Weights of a small transformer language model.
Architecture: LayerNorm before each block, learned positions, tied embeddings.
MLP neurons of a small language model. Each row is named by its layer, matrix (down: output weights) and neuron, and shows model dimensions 160-287. Each number is 500 + 25 x the weight over its row's rms, rounded and kept within 0 to 999. Numbers have three digits each.
A block is one neuron, or neurons of one layer that tend to fire together. Before each block is what it responds to, as a language model described it from the Wikipedia text at the highest values.

Responds to: Prepositions and subordinators that open a following event, mostly temporal "after" or "before", as in shortly after, soon after, often followed by the, a, or a gerund; "for" is also common.
L7.down41:488517506489485471505502476477496465565496503505533536496536512543483482515463476529458466562498477476536546481494538513505529513489478556485483491510473491500500490476509497511468478488510498535519542533483554496526523514525556450517508539481523469470515507528472473498500479489492502514529541485511484570502490465535475523468495511492517481504487501522524489500452476490430495516472
L7.down740:510504471522485481534484503462499497515469480524508419499444478513513479513503486509495521521524478523548495492507464491525536531522465513472532485505503492514490482477443480526540485488512497482461488504502479497524488480526486509458494499507458539564516507492466543496465458513531477489453490468499523470518502472517523490510515523520496457537490475476527530473534514491524484506514
L7.down813:491515413490503432496544485507516476482474497452503480487547496525512493486502504463470524514507513488526513513495511518480454551482544523479516507528513514470466501537478503508501482491517524507495479535516475497480489508524505456482511531501518497484495491530509499555519471502446469509525530488455479547507515493490474468503477503453506463511497490467495504514491490511523485485500
L7.down825:517501529490487456499486480513491542518503516494496456493477519502490451467484516478527527509500470522540471518481467531457485542524467485453509528454513484548540505523489506481510465474464536508481513511503515462490511554507527485528514441474457522509511492524460528493513505501519501571535509505451536530507508474476540495498500521501503500522519516435553493514477523504560504485508
L7.down958:502483479524522444541478511503482518522494471489549526504499524498488494462522501553466540527478512487515513496521503522538490482531472478480489562517537501457521503517502496498511518491514496517505524524456457477532478459508499475512500461488486441522516495488476492519494533535471486482518480445509496562431469542488536502507506496480483470458519533495476525503498493499456510517493
L7.down1006:519484507486505492486494470478494477507519481498476500506503492500477515488508474526501504501512496512476503558490496544523491522510516449522520482524502538514467504499506490528486498455493516500485489520490520466509497522509462499530516508514485506548479481509513500519509504501535488497503463514479534477484527543487493513477514505503486476488483504510502535491672462504482509498500
L7.down1023:495478502477540500474540481497509496514478503526487466509549473515491499466481535492501473490507544493525541545531498503465507517526483454523509507511446522503486509511519497442475477517472484435515542515520446499505488476495540541535476494481508472502472495496464530471503543445521496493498477497500516485467497513496510521475506523497482493571485504517541506526507519483499470509501
L7.down1364:505480546526487545478521511529493501494484539451484454496465501510526461496510507483466497522498469491502513536489511491451467490528517495528519518471472530510530516463499486518461451540524516487490491489502480472507501521522491455501491539531509533456495499524482537489482520501475497485477553476537444456518509502512496508501519491496524492552519472487526498490503506453459533489484
L7.down1509:536501530553492508509513479510487490473540466492511485490505535441465449491493513455514508473455493485478520514501472544442468522472504498536483504492486506468523522499487491435512481494503543523485546487523484501485506483498497516506519524506473507526530505478514528479516459525522548488468493542490496496517556484501460515519519500522528431527517481451497514510557475513467511460512
L7.down1516:503510452475488491471514486480513459472473534497489491497452504512496440465480489506510475501528433522469537468468501522533492515471530497508513498483471512519509489474509456514427525495462504509522509505541496498551454501561506490547499496496480517509505487458502504482505498478493516499497513525511522519485526524526473523472497497495508471472507497501521494496650469506512483510490
L7.down1528:485492520471490493530496511525526458490507543500462494551542486506503530537507458499531514482511510476483514488506480513518495491495440484491484539545490476498533483443489558537486456483490539477524516481499467481519528515495452506492475458539453478534493497513485488531481489491449486473485461505520504498472516492509504490488533509489511476497479571535457494516541530543509536545486
L7.down1652:493470465494527464523470494475500482540505521498446533568484502482522487508489501484457483465528502511522503520502494477494490529505482497514497480486470488500499460484481526512473501493491489536510498484507503516514497520490505506541462481539515513507513528467483489503505508507501531477499495503488527509491486490484483516508521495467528458527534480431489504520639487483475500514524
L7.down1718:453484503530508456496532476521506514485471466481496483486459514466539507528478494514494556508498508549525558457497517499477474489476515489507555480547500488485482480517508517463516493486468472480480476520506539502477505526490488535495476495525498453487516453535533463531477483518466501510505483466490481524514519508511507522474487495463499491465532497488492525495502536484497453488484
L7.down1809:504456504498498490513514500520521499519470485553523523517508444491513519479469568484484503509507509533505506542521493513484505531482485545480508513520457511489502512488520541529522470482469494529492512547511497454491537492481505480515512514515486481487495519461469477479471523468507516511490475506510547547500473488510527498466536441448527470472501487485459474491493570494513536565529
L7.down1814:545516518454474479552434494511532511464496478490510473514491524485463508472457504478475507501504522474511502473490552522483467538537504447509530507505526505478515471525504508548490478506512461546485503514496504489502503480480456451527483509433487516550507506517500525528548493478514531492493490477449490536531472492474550498532501503545519462520470502478527497507589508551494480488456
L7.down1847:495485512529490486476522541470526527486463500521525492484463480490487490492535451533501564505501481527479492454502548523490458483476474505473507487526505563524472510475507479453497488523523491478509476489507500440519490499517513479522502506558494484492502495485530533480515543425493503512486488528468532532524559542509510524511517493473550518527478493512492454517550491484479507501490

Responds to: Perfect auxiliaries has, had, have, having right after a subject name, pronoun or relative who/which, and the adverb also or just after them.
L7.down94:518489466530481549531487516519520486488501499527487483479520517451513495470480468477539522473499515498480475493541474478512496497474451493521509459485516480507514493524516497507469508511518498521474504516539529499513504495498508500490546467493524514480496503526560492510463471517490507502488507536503509515516496552501481500507472485500498482530503527553469475496464556535504535506492
L7.down152:481457497461481494470458467477494421542539506533502531520482539529506495532503502507535471502497512524543503497471538456486505518507517559509512490500511519503538528519451548520488481500480470513495481529491515478491504508504495497487491486482520450511523454516522453495469509476525479484502468485480509502513505483476502500511526478487485509538512485473497530498529502504465433509504
L7.down297:501522518491495535516454495480483493531500491457493528483553496529528471492575456475504498534492475519464514482481497458495463496494494505461492482478495500484476499498480514535498474493495491473486475490513540541515521552476479511527511525504510554478517533495489480530491496504507437535484484497520479522523510471494520508551504522498503544488504481474514457474482516506475481524524
L7.down314:473490528476502495483454489516523494521509483497516487522495504540522509493480512470445508512483492504462510504489466544509519489469514497490482482518500548511527535496539488507489505474532538462525476466536505500504467470505454515503514476523530517528471507433541514485508507498514507473513440485525520516499520518454506494465497513542504538514469493472507488484465527464513521499453
L7.down521:463469522477495476580487472512473495575504523509537541486511463482501485480497478498455500527491478502512468446486475527458520510514500542478492517488515537505500518476494523512505515508443488519513523469474528466517508541537455505478529528523501519517485462491506479550498475491485477520491504472447519508531453440535540513485517495489547533497502480513454535522489497522514495506484
L7.down560:499520484510472487490536521513537506505450493482555474503539489538491468491506492495464539468473488526514486461448522546505450523553523531500516489468512490481531485503561484531485507497450522510502469507503490512432526481512479497569473525491476502502466512531520517498494490512515538504487505505505504480506521474514514506508557495523543501481480506519465497533473519518516477571480
L7.down573:541491505501550488502471502528486514516470536492508479514514501448520544464498504535465476492518489489522467531500481488482516520510495530513493512446502522527534484474462475494515486519522435520464492497490529477510535488524518523505462521492442526533518551503529490486469486513494504508428501503465529463483504546531530482522519473515455498573556519522497523536514522471442528475519
L7.down792:455458426481520456491527488487533481498504455471550533483522507540484515489480490511502525511531508453519472514522520473463469468506510529417520536497490457495511480522501510545498530480513473532533453496478519465503541529530487563498491481474481470497559514518493534514504465453522490496539490484531532528556537509489489500511504496470471469518455510502481522485412514513450518538533
L7.down850:488510495494510520510500492489484472459515522534518486501525521539557523479505498497448500482506514462519488523537461448531488523537502485489480532489484532504522523507467520505490501523479503477543513473473518516463500518490501514554489491522519510506486527500530512474490481456516521481478472520486470486550532519486458511493475523508510529493528483519449496488555492468469550492472
L7.down852:547519491502489494486537494538517485501533548516472533539502468545520501535504515519492512491514456438519462530532507503473516559501501509502479508547525498500496522499456470531525473468504493539490528494538476514502504494495464540465498509501492474513477498484541495496489471473498492491562473455473503455521528496482533494496515515521495488518509556495512493524463502514532495472467
L7.down854:545502498499498520501547508508511525504497502500493487494494491519481474503509490500444484526503493491464546504531480508535523542467494559494521533469495482479512471460532506481463473483526476494492513529489452502514506497461482438497493506507462517498528476496466569517507548530476491507514475518524506488491487502480530499498478532541512536499500477516546501491444491462467483488503
L7.down868:475515472501486456508464444480512525497506435508513529481512543544501512524528462515502522534507476477479535486502535473524505495506510505533497518510538511524518471478482503514514543477537536511475479495500460507511492515498511508483492498495525496527488518504493509534518516511488504528506471501529490477475504537452443497529510543480493493504470517484473426445467466487488504539510
L7.down1071:546529479486494502457491435481541465500530517523480514483467517474486471515479492481535506485503520537504519527516508544506517515459473439496504520524510513489513517535487497486500459479501507484493497483479519496510491500525490535542483490463506436504507527520496467492464501540520464483518455506473512515448525470502506495499499463480520507529503529480473467474528517494471511554492
L7.down1189:490470513522498497468500487548509518488534512500518471493489508456509499475449497515486475488525504534524460517475522519530506518551496516517506471486526503498534520511514495506502510506468505524498498500497528458461546541503500463543489521465508482507517533523519552529508503525496502453467483485483513466475521546495522477528522464493524516491482530507508554479445515512521502497488
L7.down1284:459499516494513479502475525519499470469541527487514507501528456498527561473507481476507503500519492485489493522511481526496520478468471497494507518507477508446483490468492511485500493478504522539521448522467479551499482505522468542535487516482504543537513586508528510535461496507488455518504494538463527491502505498490479495500488507524527520520495527524533462461472501482423488456540
L7.down1572:467523487541501492516499539506539532450483525508467498493500550465473496512505508500479506446521551517473477516449516522519479505529498534524502458480486508516496518503510466483465552517432515542495482507477518484528533482490498524518514515511502466509519553494463520492510479513492515475463527504476527512489553484452513481521486435499539502485545477520484496518475473510499480532484

Responds to: Third-person pronouns, mostly he, she, his, they, opening a clause after a period, comma, or "in which", as in "in which he scored".
L7.down91:507529536512490472520536463509549482483484472543514515529539438480512486488529540525448471492476486498472490491508454529481481509514483521502458530459511495526544488476501470472518501532496459475517492459483512491501531470511480424501495489492471499491478534509520551510536463488494480509472487496485512491494525497521482509507504541518480575486501511474492446554517505465475494546512
L7.down261:481465520477510514518487571513509452497505487542499487522492483513515538470465496483498436502488496492454473497496497522516483446478542477475466507506491504539486497520485476503484496461488503530532535490524538483471470547460530514507519497492467468465522502541538489499542521518487478474483486504516552514486513547487492533487529492523472507453475500526487516498558493492497519517557
L7.down456:551486545510482485498492481501499457463495509518483557491449455501493518494462482531512447494543513505480451520469478530506484481500495540513505535514486485498507502509501481501511497509486480544512527507444550491496515510516510512514516526483476461498521446554489491484485479507516504472530512528522503468465543485493520494474471511496495524516466521481474511478479496539508517502500
L7.down593:488536497514489515527532523509497494469493483480494508503494454527536507499503498509501466526492504513496452526504503529496500513545462492551486521494499480538501474503488525504513504499488472496532492437490475463523517497497492548536503517501521506512512500510520530464475539494480437491504488531503489490492508465502506508514512533504488544477470524472492487507564526469546502548459
L7.down797:521494475505512522473529503537507495507480529493473462579479492509506505528514510516485526519513482486475494491470479511494483474503475489489497464510515499529518497523511561497502490480492500531503483545483492520502499476491479475440511509474533493489490508482502500542521567513460522495520476555476468506515482502520447512509497481514512507465499472485504472497482523476490477464464
L7.down882:473497525527486542486536498483552492512489493525504508532482471461529538456480493530503495493497537483456527523524486506541451515514501475507495506484527525497477486428512505551489494476534495535454498457488481467515507481450488482501506461530549497505499462467475484502523515486490511476525479480528481515481534504497478529507470505516545509455495498463499511501460482511576486537487
L7.down985:539531501455443475549517498502508515508491511504527550516563523536476502471432481554515535451511467490501529490496510480505499492525508485482515556494468505490525491493529537523530488516442525483493513497521522510468461507486514476507496530505542477476497464503499460480493491514508518500562506487516453477517488485529506518506512462455475538458475500511473471493493520508521510525493
L7.down1038:471496470480516486444490496466535502496527491503486463509481496464488500466532442525488510515503527551515501502525500472490492466523485471508468488467522480502439515507485491525472531502537528515508480496506508521457487473520532492500527507524488476507521541500487518542445477497498493541505493503469493475514538519506500516535485548504490491507481483505508468494526525513493505539484
L7.down1386:506524492509522498473507516495492504507479518489496492480479500488478505506519512503489511485504498491499511479518522510499478511536533456517477493503484506518522522497522505545500491473489479493519520476483492498497493508475518508513518544501512475479488499505522513516496488474520520492517487512479477472475487488523467548490509514506506504466470497524499533512677474482503512528512
L7.down1404:484523495522492512495535463502477505502463498468471528502526466484521533542514466502495489531484496481531478483500464521539500511541520466495496514508538479511511513497510486489505472473486543516506462523493507482454479511554499505546511540523525473460467493525496523495467514508498512473524519500489510476495497477505517497513553489433545481512489515540478522495485542496505475540525
L7.down1423:487497520511525498527511467526475502469502527491501457507495505507497514501479488466501501512541528477551491473498525495533514488525482477505513502513495469494485493504523502512455470461514544519444482534472481523506463537496509487480496526476503468463534496492529467485474504515499531473540505474463517511526482462476513488479527470504480478530511465512481488476607543509531501472511
L7.down1486:503521519470481520502510474527519488489503528504511523499505490536487511486526492453462503471484531483523480481513495510463517501520538535516514500493471497497513501511504477510497485519489529508498537499488506522511538520508494486445486479505478498473501497504465492471523481501490490481493520488481495469522487501436488479528524500496491486531489491514509486492526503478481512472479
L7.down1506:494500496491472515487490505525478513518495507469480545498501488490483528486498520524492512490525503504500502522514494485450488526512540522480479488482485472503480481489489474501532499465505518521490498491500496485482495502502481513511528498472516485493520506519511516477486536493478489502525465495494474471500492505471496514466552480527489503505472480502483544472568460524497483497508
L7.down1566:512507518497473501504482527483499549461485499463499490486460513478501555488501476539468487501570525569495496504467489506509469473530509498547508498495486501549468532513478486434489536509547496500474502493479502466489516484528491497530493490476461477533532514529524514537520495529506513477538486561490497475474502528498558496474474481479463492491505515488536500480483493504501513515514
L7.down1644:505481519509509466472458561504511510474479481514462505546505484510473485471512474496489521473540478492484511565489530465501501478463484453502464493492538489478493510507527536496537491526512456492527487502546576517510497486523486489537489481504495490461539470544498484502492504514475554487512519518499519527505531527480494495464506487500481519506480460497491497497467499463465513502541
L7.down1788:544517531523516476499531484506490487470472552500491496484510487509467515512466478511516535508492569510445475485478516511508482532486507495488497500498516477518537486480511507484478520488498479542528492487507509471521469519505534477473513495491556514466515454509510506462511484506499492486578494423499524503511472525464474506486508489476457531468539478495468467488500492504530468502511

Responds to: Fires on the auxiliary or possessive verbs has, had, have, having, and on the word right after possessive has or had, such as little, severe, population.
L9.down1038:501512468480469500523501519498525526497501501495504463480471480535489517486544508485463476500475505566473470501513439477479477511477521537504495491510498497483468494447514487509498518481493511534528465490530523516522503472489513528476487486534506471505485552520501526503538499499501520479498474525461508476546531480485508479520530445477471492532509465488447543497445508515475460482511

Responds to: Fires on the article "an" after prepositions or verbs (to an audience, is an American), plus word-initial pieces like Ex, En, An, b.
L5.down154:514494512493511490489522507505569497482519488505528528500505457501556445511479475495486541534482493514558478478506512466521481481510513526504519509543523507496497510504530487512503540502502508435452477507486488524526509518480489537508529521510498480529503499497481519512490480545493537487500476523494470462488460533487399520494458476532542501527512473501470460473488504554450485492492
L5.down755:483476455515478504462502488495520486476508527538512477482508514495571490517518454522487508501471475497496487454490515530528502529538504523490525504520520548519465499486505517495557538512483493463539487507456539516517487512532478520509534520469525503480497493505536492507472501506503482501481517513535481498475505514543465520482476454510558498534485503472545484496501502521484504464504
L5.down1370:500534499506523505466547499505549516562504486496540509507495499501505518503446475516546475489513486491543536484499517482509517481460531538523508497508497487474434508458558504559533481504439492541470457493489525486477502506500448512506544557517502494539503497466545510469529477512503477434498458468476505480512489517467502494492514472474536462522494502471507457496528512544519488487496
L5.down1504:442513463503480488496511510497517509494493485513538493462488467465545489508515517517465486536535522479493519481519528468486476468527529535507471489507499459496479493454521526476516507502490530473525548444519522527500472560503499538500501458454446476509494486535488507526509485488500492510495484488482511487496524511517482482479457505496502522457496464508447499532491513518471505548453

Responds to: Fires on a clause's subject just before its verb: pronouns, surname endings, or nouns, often after that/if/when (he, they, Dowie, the school).
L9.down1345:506521488513470515471517506492489508480476496468515524490532522505538478457462494512491565506516496539471531472421488469469464531504527521499506493483520499480509484513494463497556520487459548492448483501500516461511497474474542522478521543508531471497525510531496484506503533516497511464529501501519448504461491486497477533531491501487494488505517496519513496500495470498516514495493

Responds to: Fires on prepositions and connectives joining a noun or clause to what follows, such as "age of 18", "population of", "after", "before", "due to", "did not"; also on scattered word-piece fragments inside names.
L5.down660:499495472475513471514475526511510510462518511516509525495507518483515472505506484497487454479496478530532482515495524468543488471467479517474505561508524521512508481455477510560482476494524450463484522488460488474516521454490495499475472476521509477506512535522501492502444452505538474520529464502487533487482504541462575510489469521510515536482484501513544487526507482488478487539483
L5.down739:535507487478485474517518509522537501477526491534517517498509576475501478500463472506493556504525484517534529490496495507525578482501527523483506498523509482480505512466505504482462464515467464562515561501497491461481484545508479437509487501519476524499484478496491482497513495484511526489487516475498440508485462533515542528492504534488495522476536485491518527475503466515550514475500
L5.down1235:465456472519484483518465497458475472529503498508520514483504504519531484467461509484538457547510494523487528503470501504477489565500535545534515514499468496496501483499517444532467519506489506508491524548505462501487558497497500527517497431481529505466500460496479476481514491492484525538502442513491456558500491510498538516534491495481483496508486518512506483525536508512493486496482
L5.down1434:514531495531485546469465494531502485501516462512472483492528513531504503511480468503505490453457506528480456543494546467485523475498507475478518496513546494493499483522502543437462505499502542503532496548560444480539498491531542494563529501453528482446515536489491446508502511538488510570486497482506482516527487490545490517487505512488530527520498476509514508505487485476523499539486

Responds to: Prepositions that open an adverbial phrase after a comma or period, often before a gerund or "the", e.g. "By doing so", "after performing", "while spreading".
L9.down1099:485474465543501447488488529487489469514475505482462508524496543525481457461492501502483483532503488517472517516504448547528468474519508480520502516467537494496494505553555508565475537504466517488522524464469481483498477496494521483504559480460497520523463503493492479496505509493438497521498525493480469538514507515480483488518496473482462527438518483511520496567440473514482503501478

Responds to: Fires at split word-initial fragments such as en, t, sc, gr (enrollment, tonnes, screens) and at auxiliaries has, had, did, can.
L5.down283:477533488493466495564446528487479482463505509487535532472491465498518474535495472540483517452526527519520471511461521533494457498470468529526503479508523502500462504525500506485468552502488508474514534503476516535511528504488495458532477535503514490512516514515503423485487499483494518465500537487514468470528555462498523510491526489432450498488515468488451476529525484532462520500472
L5.down337:504463547521488478520451513513513475489494552530528487484477537472483458520527491525449526496482506485505516533496503539553474481459472499490488476481480473467521521492498482549472503507465524504498492504536496536503493502503500530568512550478506466483498489489488504474538469507512504491469525501489503482502495506471513499514513480460527483542480465515478513503512509539485493493505
L5.down1577:491558502459498527530503464502496481498481464496447506474465501563486498516474479505505473507516532531505426500471503547494462522556480510524502497462473530484504487522565522540514475507510493495451491476492497547499508503519529499498516506499519508540485513474484498462473498531555525482480506502547463498499451527465500501496502497498512514515474438480511481511497512492461533511495
L5.down1606:470513562468504519520509485525476502457484480519480497459488522507516540518544491603513453483496488451491483479509545522498508524544500482555484495501494533497480483505544466483530523486516533474490514515463524527524524520499533494520532511468492528503513500418499496517478516562502527475529475494496512493509492548446528491506509502505523484498496475505502493460493490487464504519507

Responds to: Subject pronouns opening a new sentence or clause that refer back to the article's topic, e.g. It is, He was, who, they.
L5.down13:532481524507476511498540518528442478476492483470539500492523449485518508495510521469501521440526465552507500498533502484485474492488520478493514523515509497508479496516512508496535547490456485488509493473462526498494489529477493538475546540500518486491507483460507505485466499509512498527556481528496481467474496498506464499488468521477521534445500519508511564501610516504507458503505
L5.down1491:546482518520507509541532509484566490520508518493530445500521474503505498496530504502501461526527500511479477511510510497472492509465483428503506522482526486505502511476506517517481502527539470488509507462502504534463467492486506483476504503519504525518508471558502530504478496474514467465521460491524531492516512515467484507456503480472473525517489502467525486513447511493473522473483
L5.down1677:513486513538471531486454481520497478468491531501461455519467500527459478495521499532473494518523490509504512541535463476510505502506492481539478500472492511473459552537452525512496538499480514510505469495501490498476499517514528490477522536490451464495513539489459520529486496476519425560537470498461514527479491485509494509520503479486507509487529507533504503493526473508473475499519
L5.down1909:495513504512465496470477483513508498445484511496518554512510507498531529552497499558479522521496517508479482476499532478457477493509522541502503523509513527498513510515506523457536480494460517520547480525501522503465487493482516484498539556502442477479490537496494496482511521522480580485520450490548478484514478495510501499479532504516485511506514488502524474475543508562485512454504

Responds to: Mostly "and" or commas linking two adjectives or verbs (useful and effective, arrested and gaoled), plus intensifiers like most, very and extremely, and first word pieces.
L9.down1748:515493473539480472510500449529495494511469472526528484479560527533497442516513476466470532502476480485510557522503489517514490485506539509479505485542499515494489509519505485531491482488477519479447492557460542468526484463524516506511491485479507472496494466523509527518472529449530490481465516521536489511501436500538488502497458488537497525500473514523472523494477463482518537511476

Responds to: The first sub-piece of a word split into several tokens, like b in bend or borrowed and th in threat, plus a lone space before a number.
L7.down183:500487500513514495508501550529476488486478535485508497492477431450490451509486524507526478476533462551506500499527470486537465489502487503511506500482504507482461470484485498505518472515495476485515476495508492530525494517500473500484517500536482513490490455494516493475500501489510503517544522494502503453522488505505536506534490454461524531480530495503518524499523502453460502474493
L7.down270:482479499488524501509499469503476505487532464476507539516549520496544475488484490492512549558471497488504501538474490494506537507541516470508474501510510438528516500493466479486494523472518476461516524538466491513466484503475482486443467465461475509506510481476517526563505488510497528499477505509524482475524485481489517509511504474512474481500463499500480490498502467508535476524494
L7.down375:556474542490510499518473487485502497489538491487513580512497477488527484506487560527522522513516522476493517494505484556475527517455488501483509540479496474479502509484503420527522524485490470452468503522461510499460503503532484504498496487449533556497491461513549481481522477483479461527558495453444480478502500476478542496497522494544520513548519456497492508523519497495477490484510
L7.down406:454447479506492490498491508519497521537482525476533516500470453471471483539490525547482543542477520505524508499514515493458498512472500492473458516472534507488485472458517532521549471501488510507478517514494491500502499519480463526477504543505515498454541513468495524490519456494513495526512500497459488480528475511481461500470505470472539557510545512456481513544582499487503476449481
L7.down460:438469478508521504501508472487495483499510527506492506494512477530490486510506495469516480490514502498556473537479494474534519510553475482487449493499472521506483500480457523529474485511535527456527479518519464491522493462484489546473511492485523538529486518499480528504544555448461474496539523501499516502492438517474471509483544508526550503479518518489483465466524476469533541488476
L7.down471:475531497508505475521534460472543520536462461473494486507508484496511518492518501494515504536524469515495496485514512495501536495518482513497526507476434447480492500499538491481518478539497472495511500517462497503504467480499535520521474467537486503500541515536489503507495484457432501509501508470517505495512480495480501521538450473507494491501494471514463469514508509432490490550498
L7.down603:496513470543484519471459456464472500498540520471531532515445526474485504506481517527544518512519493493540497505489505471529503541531505476509492542493526541498502550484496512542511509509468461503509489547502534516487512470498454497442504503475520463493517532477494485487499503501480523485495479548491478505495428475469514502522455527482496504503528524507517489434528500547506473490498
L7.down804:469486474496501472519527483481505546509487478503512503562518502507566458489522446520477501495485489490479565534537521514559491515484516525468500519498505461500525484534519479500531506504488506477508497475502524474502492525501533472517507504495525493510495508524486518482485523473517447511519475489496485515495480507469485546517474478524448498439474475524513485538586457488484462517464
L7.down808:507507482535510487507492487532502535485475523480482482524506510521516482497549515507523546479443527478475500499468493514548505563514515499489498470464480512483505520498487501524469498519486529506471526528509487442519514491501488516481504487510511508508519487516434530479520514500489470478476484507532469504518464520542501502503509507548473473453504496522490492495507546471421528492499
L7.down816:458528456510502477471478502489524472492516517479490464513525494505442497474448516477490475500514539487486504468511545507487482506520551486475497474489495452533558473478463506506545479500522493513508530500538493511516450503479510536507482473488528500499500502518483544527475517470542503514497510498503496500500524468513512515495498486472517506507492507530490510536523488504517530488472
L7.down1017:513491549545522534493488514529515522488470493513514483545526446505516501490446485493461511486487502565451508539485510519519503512524494493489462455515500484510490519551462502519483544529539538528524457507548496437513514492452497499528512464504466522473483517510483531518493489451535491464470508524488487514504501512486541522478546513487479468464527471536468502503504465451507536504522
L7.down1321:558494533516455497506471524515482464485486496526526496523489499540516498511484503480475523500476495493457509513490531507490507493476523485517519507524508456519488518462474511519457509480506526530562496540569504508499464444495435472486531473493521505475489502466495545496547499517501450526470482485518475543520458484506521497473516507506516466503507505508520501467422523518456473505485
L7.down1421:502512492463518485467511461487496477488504469491509527497503552531516488512516459500530493515485491494519529495555528478490520526485512458521521486509509539486512475503520486550497492470501505464493520475531494476499526521481478499509455506548514513519474490550520515520470527498467527485554483519503512498519502486465497500461457489470474481520474490516501523427481473471508473513467
L7.down1535:526510510453530505507489518485510516528476512454479484464544454541534452478542510546489506498493480492529522523507468494474510464502489491514481523484478487503484502517463535508515528502495440478520467499518503515543489548553462496490506480511526511540486532515478574478460502525487423478518504506468506468514473486512537507496553551510510497541463489494478473504477508486484530531476
L7.down1746:521467500474475508540479517497491467510517506532507513510521513455491478524510497462469512468516523476478484493486542488496508483500519478526542459459554530507494503450495541462479499471522519505511493504473510484446494473481499483519459532521493519484504512495492520506503512512497521476529502513521531560523485527456503492500518473521501530542542453533488500446568499495509540479509
L7.down1785:486530496478485513464526498442457478473494446488503475457519512473558489506541502510483495486499464494507533496525549492494502478476537512516497500515519490518482475501473485504505524492538511475481515454519498487497513482488564504496533501485499510528481500495496467447523476439519514504488470505492489502511468519498440510537461527509481551485485514476478513416493484492493519505502